config = dict(
    n_layer=11,
    d_model=192,
    n_head=6,
    n_kv_head=1,
    head_dim=32,
    d_mlp=768,
    vocab_size=8192,
    activation='gelu',
    norm='rmsnorm',
    norm_place='pre',
    norm_eps=1e-05,
    positions='rope',
    rope_base=10000.0,
    rope_fraction=1.0,
    qk_norm=False,
    attn_scale=0.177,
    bias='qkv',
    tie_embeddings=True,
    parallel_block=False,
    init='normal',
    init_std_qkv=0.0377,
    init_std_o=0.0468,
    init_std_up=0.054,
    init_std_down=0.054,
    optimizer='muon_hyperball',
    lr=0.00492,
    beta1=0.95,
    weight_decay=0.0,
    lr_head=0.00618,
    grad_clip=0.5,
    warmup_steps=200,
    schedule='wsd',
    decay_fraction=1.0,
    decay_shape='linear',
    final_lr_fraction=0.0,
    batch_tokens=32768,
    seq_len=512,
    doc_mask=False,
    train_tokens=274200000,
    steps=8368,
    dataset='wikipedia_en',
)
MLP neurons of a small language model. Each row is named by its layer, matrix (up: input weights; down: output weights) and neuron, and shows model dimensions 64-159. Each number is 500 + 50 x the weight over its row's rms, rounded and kept within 0 to 999. Numbers have three digits each.
After each neuron's rows, "fires on" lists the tokens most often at its 100 highest values on Wikipedia text that the model never trained on; "fires after" lists the tokens most often just before its 100 highest values on Wikipedia text that the model never trained on. A number after a token or word is its count.

L3.up240:543538519554479498577494452424473472381463472546543473494459504550477533543584464403447460548476498506470493468557427457562596475570450430520471384418428462524529544459498484558522469448515527478478470461499460510485508455570485543503531473474507458577490530388571546505494523572457567454
L3.down240:504466455504461517554528454542484559548565529422481477504461496477415523434469472506458541487572564454458498559588518544510377518386494525476436528486546517459479499519498515497476559491501461497418501494596508513454529559484445588525487584535490554529503549519456429519513427431510313577
fires on: " |" 91, ";" 4
fires after: " 0" 60, " 1" 18, " 2" 4

L3.up24:510628473552600535526494553473451488489513515494530547590513516460498462455449501555518495495376408528542494557523503462511557494480539496546480533499413593535550549465520578443514420544528596494465459479506474515456456478543454538485515484529498404445455496549461509462438526448509463585
L3.down24:469410576465462450478506519420540474537470493482466481593506539564477471481570454486508591479611585484551526510512474490521498615547507532454469462559532460442401499542470525483605409475520473493536546477465566469428517474518520440520510491550522626477483438520476521546508493469499594391
fires on: "|" 44, " |" 13, "\n\n" 7, "\n" 5, ":" 4
fires after: "-" 42, "=" 10

L4.up444:443580448463470447560457488438572521551482559454475504484393518474428412387573491428537528491560563504550435488561414489500430480475510506493429463488525565512475465431483418428513544599404545569602527534469507495506513569421529547457467495508504439618447512522481588470470464482438582501
L4.down444:514401495497460504568483466519448477501430446416473565412483523534427582543480552516519472620455484528480527554441519460446526567517544434470405456485561544403568566475573546522454448445490509421418438482541530454513520603531451519504550497505452504436501490432516423520539506525515567519
fires on: "-" 78, "\n" 14
fires after: "|" 67, "-" 10

L3.up560:540432471432472392508548419569551453492508485443410437526456432474485560515490448452449504547512533542409556524533382533443453570474504459469552438405434498388425562492531479479493482531456435503510481506502525434431476483554451439442477512508529518575425484494469442454501498389525463439
L3.down560:435493485476496553505458522585406461542409454468575531511556482481480493499555568596436518570573470481497468523540505506491479452446513488494519509422524490579448522526577485585566542523482495495570554607382443508510520399592422481513479479469462498489537470542594473560613519469507601473
fires on: " |" 93
fires after: " 0" 34, " 1" 21, " 3" 7

L8.up453:457534536555498534497516566519512496524506502375377527525494445414489556500608432543491519501639516464481490404533465526515579529512517523455544524435470479419552538443524458541447578582506490515459476519548568608500541507452509502467457521549541520363459474551530398549468486460407577590
L8.down453:500487482479481476523512496575490456427462531505481534518427473490546574404552563441555463412528484549504500486453513408447531532477533538477500534477419490515411516516512512475468513536528847458495503537445421535541564474492475535518563410492482497544398473483506545510511491483560498386
fires on: "=" 85, "|" 15
fires after: "\n\n" 85, "\n" 15

L2.up653:433486513520528594494488515486522480458539564452514491548508529546504520499542496504469454482502516505581516440521468554564516503435546407338489505511602581552570550502498460543568542585530557461473523511496564499582472583383419493509596455394540477474580461529530463597478501528624428525
L2.down653:468518546439542521491486515550494503497461514609555471469465461407461539455525474501349477550507486532462480483412465503509448598446426397589485528439493536507559462514544491517451443592385559514491505334472496498549551571585528505470483554474446469522485537534560517407521536558466560530
fires on: "-" 40, " |" 7, "gen" 5, "oc" 5, ":" 4, "ota" 4
fires after: "|" 40, " Total" 6, " ann" 4

L2.up538:433625576426525463529584524510459474526555584589486487415467513568459489483551545588518498429501498468474401535548433505550449485480535468451581510476562436484515513519437514573501486462539473513506529547474575475474454550584570504500553485489522568621390434533407528398436543521555550450
L2.down538:559492572597416573522407509432508461486487538473511562509538595559592475514484492515436471511438486497441519542470511442536451466477483526445531433531406567484536483428547490500515554557526504527533478522486527431585494477395405553512358447455547434546593591576499482493470517494438425479
fires on: "t" 20, " 1" 20, "a" 10, "g" 9, "and" 8, "d" 8
fires after: " (" 47, " |" 20, " \"" 6, "—" 5, "-" 5

L3.up59:523479540489567442567421528418560371489499532443372477518478489493480460510568481550483477492530529511475476534488473524468494583536472471599529510438518544554541469443486553469528538523519550439486471551520485499425567578563418451448535489519493382512398461553498588490487550462419575549
L3.down59:465535544544535521516498461553611544523435433478586547485562528493601525468446434480476496531525605481462513376541436426481433458535558498508520485462466435453441559465486455442438517579502364458500515417441529489543415451499510490443436503489540491520510547450491579531483477533532466473
fires on: "=" 50, " Label" 9, "\n\n" 8, " it" 4
fires after: "=" 50, "-" 7, ";" 7, " =" 4

L3.up151:470441465511480454519532565467549425466474510564485457502520445586571544499536482456503537547532466593472470496507521469493427507443484532453564626454520492544553447589537473563498501507449547510511495463441526550568551514598520555454434454466505450582480519534409560529475578542454459550
L3.down151:550578472447452476537519434485501470525465463491493516511508540585366457518314534533531555491474538459514535523581480497531517474588512534498482443511472382391474481416468480471527515567536437533431444466537511533477434474419460423505491561515482533529570497537550454429473466448472641472
fires on: "-" 64, "s" 12, " hold" 4
fires after: "|" 64

L2.up393:478463472604603483470517457547535487467420506442507497559476540517474458561477473531493450581547467581383518483434520505517525534483519423468431481498484475422408561443492526446526480545439528588415458506522509563512520531387507425529586404557443511487419565459522453495550525541445479564
L2.down393:449500456425580552457591525485510501535512499501479443461520442584548511488455474515536510494505490558559430625520491402387465441580537434452514450530502475451496553469533530545581468476382584566435472489519452447466532540517476477641447561489442611501435472435477533527503602533463566509
fires on: "=" 52, " |" 30, "|" 6, ":" 5
fires after: "=" 52, "." 8, " Pos" 8, " GF" 4

L2.up615:506398524578533609526470619494475473513514613474394418571492377507442565494434532522528441473538563401499598435513553523548520462523516457540468520506456486482513470504517502499463526484497427522512476509510534535589503550510543504573459475473640441511503486419506481452444473537489461455
L2.down615:547564484482490457441536460505508482512466494505543474518549607581411470474507511536431467452446532525499525459455422441510541541595457482439626462468486550509477564462416417481516442521610591489410503411470502434490460465566418482398475486475476570444474532496472567581502506479541543498
fires on: "=" 45, "{" 12, " would" 7, " had" 5
fires after: "=" 45, "_" 8, " which" 5, " that" 4, " and" 4

L3.up80:500461495496451490529524621558485546443540490438421523473470522491587501500510565498492533419501484439539473459567478434471526503443465420623515445510537566514441526490574577566464459528544570539578470435426525541491455475515490537512463394460585428498604464442552532578471446496477514458
L3.down80:529658522437559539524486496431521458521475510615513472569576602473500470514572442507489505496501454571447570402583502579488450484449549500412443501498500486442616547444466418492490487507539586621495550485483434487588455532458475528531457563523514485507384562487495461521510551564506579492
fires on: "=" 97
fires after: "=" 97

L3.up765:540483541510511471516367517442502407465449550571432447477468441416533511498498522517444516485465530529547420460460458567515528454496498490486439430492423446571594451465410467545491478535504391571498435501534474501514553634469382446513454521491535520480525493483537507567481426444597421480
L3.down765:559496479466507494532616527517506506482628494445577563538439475496460463452473520450551487517430491427537499476499500449503527566528495551584538554526544542502386555570534456441527587424525488482555525487427562561527519423489585476508503461569427479531411511445439513459531378483501573558
fires on: "S" 27, "=" 19, "\n\n" 14, "B" 11, "." 8, "|" 8
fires after: "\n\n" 33, "." 19, "\n" 16, "\"" 7

L2.up360:513560559384580477475456529602500460487506485586527450526487442503459525621487610479543531483479504577472425564569521511539527430387552494449543497474569531540553510498539555525543584439464488480445528422513502519428461544532503540454443457591575424475662490537510496536450492529481501495
L2.down360:552447445414406469530526491532480505453487413512473495391499585510552516464567433391457516425528568589497444563491480482409575589563580454470551407524449509509436435508446450456505485552419508649466519516544470508425476538543461472476496539532475511501446554539571535494517497544484641437
fires on: "-" 33, "S" 22, " No" 16, "st" 6, "W" 6
fires after: "|" 41, "." 32, "-" 10

L4.up4:429422532542488465522563548528377497484572537526395506458493536525424561421536407461517452595523527527527481517530506514597456421492520400456576522452551502433576505490474452513513520444539508476475548518477516400522472470511555513537475478398621420536543448538490465481479505501520506415
L4.down4:518465480513435471572575531461524534457458477528521549507422397508561542543555577481531491432476473586455475458514565605495460558571490542573462466566496485465456516563535483527490432589504586533539478524492458477480545542454545522530484603535520471386550491474534477417511462523488439514
fires on: "-" 67, " Men" 5, "Men" 4
fires after: "|" 54, "-" 15, " |" 5

L3.up476:543459543447512496474577371562483546522464459425419493459492526466459449539583464551541543441514481429521443460428471482484443460558650486528450482538513517444535481437368459551503539474481531510502465577466569513560430538527458473439505556467465452392562567455445416494473516466441437509
L3.down476:553464518492390408536478455398483475650556497467475574527476458545484529522531483486490520568507494602485518479550468418506478459519508587628485496447469455500499450552550539515544471483512399521512500519540464492526470504486577454549448553503415530491478434455449629560511520489567521546
fires on: "=" 55, "\n" 36, " |" 4
fires after: "=" 55, " |" 11, ";" 6, "|" 6, "." 4

L2.up475:537509566440556443571541513522549434420455434561446424500473464524494445484517485518549437503511515523472427581527516537465477583453488543491549518533498502500502471548590522508538466570589449509511481625466548568607478497413484501438483461571604416547570495449561461543493604450432526486
L2.down475:459527437547566534430555495489422460541499559554558654449482507474508476542515461475480645467454586451544486434445449523507494540590519604534503599485584487488480540452508430571493455490569449564508550446589466528496508440536502483517402495523496473444571471445488499487509509494585523429
fires on: "-" 29, " by" 28, "." 17, " 2013" 4
fires after: "|" 18, " directed" 13, "\n" 12, "d" 7, "-" 6, " J" 5

L3.up387:576399465511529526349504499459506501507521522540460378432472474465440482437535493390495535397585535528499565475417523509546464462497475446405426527443649475440452467430433495542532553537483495487575516455469513541521490564485512600451430486467546545485502485549518513489534539493536567473
L3.down387:492508537505495509488509457476458511467469476488527532539560426515408535518509488381446483477568616509495551501472538448531457382494573485464463518538506421492496420482485520497455489593502419399473522453548567497554506569556501556522408561474496446442562507446445503478489413485466595527
fires on: "-" 83, "\n" 14
fires after: "|" 45, "-" 38

L2.up43:467512505491511508626480588414453461540451613581581488484555458452488476417519529596561465394507454530505574420551514405463504501420401513571564510539542610555466475544394565423462486540560543560559561543571449540445403423491503458551542525488511488460483498462431538473541516462499453513
L2.down43:497424514441482398452517507580495446474520505429512532495498527542518418563555396545459583498418557496578564550555394468524532567557575595579467507542470506528578525491498432463519584511503459531419449486473475457484526487531414511357488434517424467432521556674513458554529498500576486536
fires on: "\n\n" 50, "On" 13, "\"" 11, "\n" 4
fires after: "." 59, "\n\n" 12, "=" 6

L4.up340:492503521477468480503644545464392491465553517454456501472494592494501532408503502512503581557517448473503541486593430541495546389528588436465498470601456439516472467490408528489536513571421392620483429496551543456507450497494507496476560498568430432527434470613425464492496475400482516523
L4.down340:582573496514534505510463546552578471478526463512466469528432442501429439558460519520518460516467527511476508508434592585477502503567362495523533527456633466462466614449516429513463519426545340535461536452496478491495616485452510501537497457507526545444619499468552495532546428559519466454
fires on: " the" 52, "|" 23, " |" 10
fires after: "  " 23, " to" 17, ")" 10, " at" 9, " in" 8

L8.up97:483463545471517436467484519549502490435435522478427485507441505503428448560506513519535520546440460494517540444519453512583491478445441456539504483600393511478529456434523521486568570612482420496381488535446506528388620436509499582513495609478449462551486534528501433481518502462458567500
L8.down97:470559503460507526443456512480486520516424623482526494467559510517507560481421519551531515486479553506509539491467520492470490533534565452479483519467498493472471519574544455424534486531502855436460543502505373483587456498593505529511596491462564491525505487492502543488542517481439426479
fires on: "=" 86, "\n" 11
fires after: "\n\n" 86

L2.up404:515522495433475430446463542504524511464503399488450489435504449499515536530539533484449598551590486492513515483483447495389530418525492367526574521550403475560497384547504502547452472499505525518516504530410448475514414659493437548476512532577488524623522481465553546604534532485522457608
L2.down404:549476456480542511583599533422538571524444456496524520512489505481407459430457445456502572490453559493455505564402566565558454491514458587490403517554674487424504577481480471476473540508456490508400547434513589487479602458468518471574412508525477536421428538485524382406493482482539506465
fires on: "=" 66, "\n\n" 16, "es" 4
fires after: "\n\n" 65, "." 15

L8.up340:581485432444436435448550489494441528428534527606575446538476611536485505521467417506442482488492564537499450455485486586487520533453444400414533503468467514529594491488545603483515444473447469488532545537495485448567574501525492448463515528556467509492459588542557586498449488475510557501
L8.down340:528440510496552586512458426471502451524518409479479508476492510588419551568567412541402365442559490462504494452530486508556467480404464562498459551501510428549398400570573500564430525432536325493442442558481428519564489562541490544508541513506535531580497592502607556468500545456491531488
fires on: " 0" 36, " |" 24, " 2" 12, " 1" 6, " 3" 4
fires after: " |" 58, " 0" 14, " 1" 8

L2.up742:527567496513565441464524536528499511591536508493447461515551469554526427537537549568387547565489442548496500560441498501485509550608531366544527445524490518397465564488591517530443530559623445425480544449453586497464444538514419501509522438456521495465530494487464507567587530578553515486
L2.down742:468482379487533523464422499523531562475401501585453473545483541578603418540550390504523438438507550520473476570576400506454483479520544529419471583413509504500504587549455455568451526492496483503591552469518475501545523506424525522509565504607535481588501547513539503402407497549465533545
fires on: "=" 45, "s" 33, "-" 10, " |" 7
fires after: "=" 45, "'" 33, " Pld" 7

L2.up657:493492488436561521514588509345609524452383482468451433491461483496487444538451472426418510568456468496537556510450441534557436567435520467505414535560501631540481430481503667374517376552461514487502437472489540524512527529485518490527540559445527409504471521534460486453551515419579479509
L2.down657:449477544413451516602530498482474505527501562557567432503436475430446470558513549458461537538514532506592534414519540426499439523557525496534406564481489617544513530464497528537545511399452541487532538497471472556535510454624391487424606522533505460583503489510467544436437484476440508525
fires on: " of" 37, "pp" 7, "si" 5, "g" 5, "-" 5, "gu" 5
fires after: " one" 20, " part" 12, " Ale" 7, " co" 6, " sym" 4, " Geo" 4

L4.up263:504603597439500482565471449486523406495529566571486486434501425443526552474487507432469423464484529437547559458478523527460540476521546466520560596446502494404486437572392523540340511513528331470481608523474586521479478477437498465514475509465491570458424538547582464499460515475525487478
L4.down263:464518479567547536438551459584567501469520542429518500538534475549490459536455496543442585491573524511495416481498472489536552533454478510521483495521447512508542470392568400396535533520572424442515474513545482444476483482526478551503531383548551528536659452454437497550502436527450499541
fires on: "=" 89, " as" 4
fires after: "\n\n" 89

L3.up517:553495437447502487475459483446472490469541535462523541504515450435472472470531471460489586494448510443503428585507493515499492387565523509479553425419554433491518510534608428557454510498494564533612486475393463483515439462515514581579519466521380498565506509424479393463532468578428485467
L3.down517:483426605540517464556495480535496507530535506525452479492502548523452513487535510499497493504520454538554621440487526414429558558448461404572534554531445538494485489509436521454532477457545348640541521496500588499555475512548597502457534505484566493469448454471446503519463420523524545526
fires on: "-" 36, "=" 22, "h" 6, "can" 6, "–" 4
fires after: "=" 22, "-" 13, "|" 11, " Mac" 6, " at" 4, " ST" 4

L2.up483:414467446548575492488504452519476448431447390449480620505376429505591515543497507574557539580582508462489476498565462483477470495432433471495551541509463480500520465455477481490558567526560455600477512520472491504553511570482464537536500556447569554502456434461360516502464566547410439487
L2.down483:518560601556500511569511440520486485439521606457373399466530503527422498430471462536472519512471438380523571525494522519484479477499486484602507575452456490438485610546488538545526492530576430495442509515577454533501470541537406591486508521439451571502446507580523500475505458511539393562
fires on: "=" 47, " =" 23, " either" 6
fires after: "=" 27, " =" 15, " life" 5, " en" 4

L3.up212:515547413547505508485391441479478495442483538537494494594500469494538478544493407585529431527421507502483451532452518495550574517508510491450488635530453503629482445575479514502547520480559461578533474469534495556545488567404459530551488495493469398467473442469520539454484544491541497480
L3.down212:411504497488478499554559586558524532652500480596462561496521516454527483465439538398480468472445514414532543494555499543539530469499602486547511449488419430484500475498496502504535524459494575453531500559498493546547517510597443441532473478566451530427459412547465479557494541515517454477
fires on: "=" 80, " is" 6, ":" 4
fires after: " =" 43, "=" 38

L2.up114:527507547411562519426532519496545486506470429461473508425413509503515393479420574490535507459600482431578567444529558464509495466535461455527409499477607525538523521540409583434521510597482562521478495491552525515579574473473547546478484468498454575485606480474460460573451547456553505532
L2.down114:525473551526508442566534465454536418574499448481485514577426509440419472503492478485513476455473588605506488542504517477458441543436499447430538434489525538556478432575588501396516519450610592370492482484498574458519441527532457591471510514483515559565545503656515492533470560503561589522
fires on: " not" 35, " like" 6, "l" 5, "lic" 4
fires after: " did" 23, "-" 11, " ne" 10, " to" 7, " Fo" 4

L4.up3:559406508539512536502423445496569522517494479563540448484487568392556501484614401465459540452445473485529511543477476495468439485419467557500484535529587368564589473467509558514520453586506432626565578493435580621419512458471610507453475593527469547510522551536576568478489533487414567481
L4.down3:507503537506456510432505522529488494540573462515454532399477534525519553482596405485451508565516540415519493474464501467527480481455456473549515478543465491472497517514439472538569490528566178460431506527469528472530525504439487484478484606565474470497537536455460511570492502443437496558
fires on: "=" 95
fires after: "\n\n" 95

L4.up216:540440503487468547484534422503488452470482450560444526453394406433497517624529532506509486423451489523454533514472413532524461500431566498452518503478590473500490375563512483611595487537532478518515464501455517508518501467492443501565486484516515507439549512561558479587464454513525415503
L4.down216:480562528595432529556431568503474478423512444408511491536525532446447467425414459502546544493443516447489527524466479532564557420390513565531512420542605447500532539495425534533479457445532467519499466441499391434494440562518451534466455544441447552483520599524517502487585492427495476518
fires on: "=" 53, " born" 12, "|" 7
fires after: "=" 45, " was" 12, " =" 8, "  " 7, " the" 5, " and" 4

L2.up390:561432497461529471477394562463515478535479461453559521504463489466541573487539588491505458536580429414563513498478510552433496520526464523509518528548515467559486475606447501469519467597453546531503403508465465616506476481502446540547438507461520501399554494470481488573515550411532516501
L2.down390:588447581478475589568508525483470487515502480505452494478394539476521476495583459378494398523440541565581492508381423489533447446578467543508508609444495421512511484541483537493525529541412407525605546442459491526541514496476576572436550440453501495494478512529556479525502498583489558507
fires on: "\n\n" 56, " 3" 13, " \"" 6, "-" 4
fires after: " |" 34, "|" 24, "=" 11, "\n\n" 4

L8.up652:483457447547481458534512562518523470500435534531527595539488556492580478516527509540484599509556544452454490459502438540467473459538466472527548403546452581463526529534530463543532517538535420579420449488481597505515473429426500471453488574471591593482532566499518523513547466473406574537
L8.down652:495545595431554596555482448467468506444576569450424504543438561499548578575468532445461484489473459518476527544468545519544486508466482513473504538424528528500524449486530534428498528422518735460468526502458431551515406480521521485540556448445583427559503446482443515499541563516590407454
fires on: "=" 98
fires after: "\n\n" 95

L8.up552:575400444429458517521472560478427573544505530440493588513417505454544435542610456446505526544464464383439477491556437524453514499532474446537566496481440514471544491528481368491491509514461402442504460567424531498426514504420457495508447584549531510474472421569515419578446582521493557581
L8.down552:441535503535532503475502498462521528506473556516540443478501553583488420543486541470448520469508501500475402577457518530490500494528490490570555385481515491576515409570528525477525434502497876439503416576560384448605477512560435505555471441455512528495419474529520517468495478471537424507
fires on: "=" 97
fires after: "\n\n" 95

L3.up4:483438570472506508557364443522471562566456587572520414497496559466421455435594429491496555580493468527433567473502430449402487490497525496572472614499443473571542483509495576582498589493452453554543582458483523562501466543445472394530520447462534581471462554453528498529445488417514482408
L3.down4:492474442530508568503599521478471463544507510479471548464518532561570500514500524588476497459527489427436495489537562596567441476516555614480591423548509509410501469470517439507493482436583471455530521435530522462455463536622540514522549505537487453475499503467467474489511569499564471578
fires on: "=" 78, "mar" 4
fires after: "=" 75

L4.up125:583497530527568520520448449488494546548464501479475523532512555503462635427555474478500442541507514515411612538477455485532474442495454567526473489488506472448548461429496476559521453480570475440526458580599491595504482533508469540536462548513467584449495563469513540491521461452451459374
L4.down125:418498482422456550549579560481499434550608567545435430376500461576521504517529416460557468550512409516599550502511471558519464443456538455551381581493486452452543508604579428500473583544576444462514572455512533487466529580567495502478490548504521468547468518483493547460547469548489461554
fires on: "=" 86, "." 12
fires after: "\n\n" 86

L3.up373:544415403436495439466491425481501548474547500493482475507579515479519536449582555501524555568482467442434496455511527471465500503526535434548443535514553490522410490511515560623418572490463462517486480465460450515534514353528486458512490554472486586497453420474489507590462425472466420509
L3.down373:461563500617418518558557538573560480495418505600489547549420540435472529523527544477514509474424450536480438470456539500571550421470573617537463470515493421611485461493509518503416510395512452476470471580449494513530495549492478587502501389582441509484605502548507486480573515495598561477
fires on: " in" 41, "=" 35, " of" 8, ":" 5
fires after: "=" 17, "\n\n" 13, " born" 9, " located" 7, "," 6, " =" 5

L4.up206:463488587458475414584434412471520518510479513467546447506523458556471472552543518484493587475443493517485443422542513553476498472471514530552498464453388557495489529437486397430513493501571444587539432566527518619502587466499497509439519535548538565452557519513450453565505528523458518410
L4.down206:553523440544439589448495452412474516547538546524436495446476530441516553476576574563556486540465428565519556504443578504547538508476512476498508550487523434586537539458571469613507597455518489440488546495483485441457405455547405485512493407489544438514391516455452578562444575529661451504
fires on: "=" 49, "\n\n" 30, " of" 8, " the" 7
fires after: "\n\n" 46, "." 22, " one" 7, " |" 4

L3.up558:435469458519466495501443509541530504436417554477495481475456559579547530475468481524448530580439527467479514411506455511557454503474435500575508464545476464556410540433484518445518437474517586497524583530474484502426474436533426501478500612495538560511560556605545591504543485480426558426
L3.down558:461502576535504404525388449468474507415510495517446480506483536593474490462586424541573493561523593479537496478507393474593509554484458531507469499415601399540549449502400531560619489422600566527428523502510514525469526509574532553508514521498556571516499469438517540509610480406482488535
fires on: " |" 96
fires after: " 0" 25, " —" 11, " 1" 8, "3" 6

L2.up36:499413521456583404536528590555555500463486660424566389529515436522424485455486573489486608479473485434408488430463501461509498496600499469515541483429456490503470490511572529528579480546465493491563509550517499442387466548533472547543441424530572512528507470535496490452501385516563640460
L2.down36:549493513590477506498486494439461354389533515540546413530495444521556547470525563522446451504437462559457530417476602515468433495507521490479395457497532421561480463475496512403550547501515560501429543495489520534534521531595504486430390568466573528431619489514467493456529488553544486547
fires on: "-" 83
fires after: "-" 53, "|" 11

L8.up758:536518461526462485462560535530547459455458423526536591553499598469538417534545531527394499570471431465456550503444477510497439498571584423465547410499506524524461408434556461581459591547552432550491522501506547531438468486485541421515451542495470577484571571464479453616531627380471521521
L8.down758:486508433488522536498448551507512547573527561514463491500609494545482503542442565498516442540497497509453496561515510526442478456459472475445448469529450490502419513532497472445529496458515882544505555405482370466576474481507530594463451423499466524497522494510484529477464572534450426461
fires on: "=" 88, "′" 9
fires after: "\n\n" 88

L3.up19:574537560459482494615531534530441598492468474426459444558578477470415444531488448540528512526425497453424471500540540548535488491572472565532510498507499524510503484522511427462551510565557589557435487511433554420536475609503482497474535551503388436541543465525549548481404561570444436542
L3.down19:543468523428517446417357480437526447497504499520460527607494443558574525489610486406534520519538518406472468477563495566500516462443582479521471531389465476478438477569560523533440564503571460468599482531393556482502469546461498527461481529509523506454505434467513509535570490445563513518
fires on: ":" 37, " an" 32, " the" 7, "\n\n" 4, " |" 4
fires after: " is" 18, "s" 13, " was" 8, " as" 8, " Released" 6, "ed" 4

L8.up40:504483499451540489486547601555485565417533543439486562483565553483565448437455495477515594553564481444469564496491466517565491546615527469485444496493502525582405460483415591568543603527516394564551512492481619469424486474461368519509511486546467480431542503504603536462501529427558400540
L8.down40:534503531483513516445488502382563381435435495541534417508490451471443535559577403420504459458485540524495459475542511542545455465516513506478563363465479516526521537534478367458566431501556658486504523421563425469559530468489508580535537543456529545495500489496460539514440425490516466454
fires on: "=" 72, "|" 11, " be" 5
fires after: "\n\n" 72, "\n" 11, " can" 5

L3.up515:542524494507524473424614500509550499560516393568455535527444339560501546534495512507427489511471517389539475546562476506506550459535583529523463470574553495478554476508532417599482576468567567476556429434480534538461458494566429469579437518520429466522548426392545551526510558505495537461
L3.down515:534535543490526549488505522426420486489520572524546503414565538520406625486511453510640509553462533453445431469412511505462496568513525428501511491554468514426617452450548485532516512531506510548494523530462487452491406488466428509516430530499422481495638503562456424489558538543487507473
fires on: "=" 94
fires after: "\n\n" 94

L4.up471:477497572475494465494466497600553509524535444478530445451474539548430492463429578504453528518522529502491445383477510474536550481500505458490669470513569487464565510537540531536542520467579572496557504375551577526485537636468551527469549610464566543520494503504408501480483469510450481528
L4.down471:592429463513560523562497483381484515468451416577469526491452468482555438635553606514539538413464465584511542467500480515463406612532419490516396507416481464583437523446491505515476457501487433468497472547466484507451445418579482501519602547565493572452576506419574503516436536512529533573
fires on: "-" 77, "\n" 13
fires after: "|" 53, "-" 22, " |" 12

L2.up145:498467488477417453483532526460443553483439576336505604557463486483511491431429493538580504533466467454619473533499546497574492498493504486501508626556535475541535456511587539531477509565525474532565457517557469491504602519403457532561557496520552521570515500556446475489433593563532537385
L2.down145:614532601484574536569437475443503440541469438593517487468457528607553477549582510475557562485570489508445567455523491522493508509471513591529547492526418530473402520455472516589492585514508559477578599442513475610566421489457584557519524522500485464531547537480462559559555461479426469505
fires on: "|" 23, "-" 22, "c" 10, " |" 4, "T" 4
fires after: "-" 35, "\n" 9, " des" 7, " 978" 5, " |" 5

L8.up214:430459487488492541464476506430483437527522518451458542528415513516477467525493516516442497518466628535463509610446494589485393487427495509542536527537513489495495384642480570536550556489553598461493531540490497579539527546541537463532573448587535582520537573448483481543519519464587466468
L8.down214:528520499579558464542526529550530524436565493618480393471447564521506478509489441466600566486560572516505602470450481536477593585525490495534512480572548454485519454432570433575497427497474340578475491500537439492435597551470521585563580398416541395416479467506491560459485474452390563509
fires on: "-" 40, "S" 8, " rep" 5, " Tel" 5
fires after: "-" 43, " |" 11, "=" 11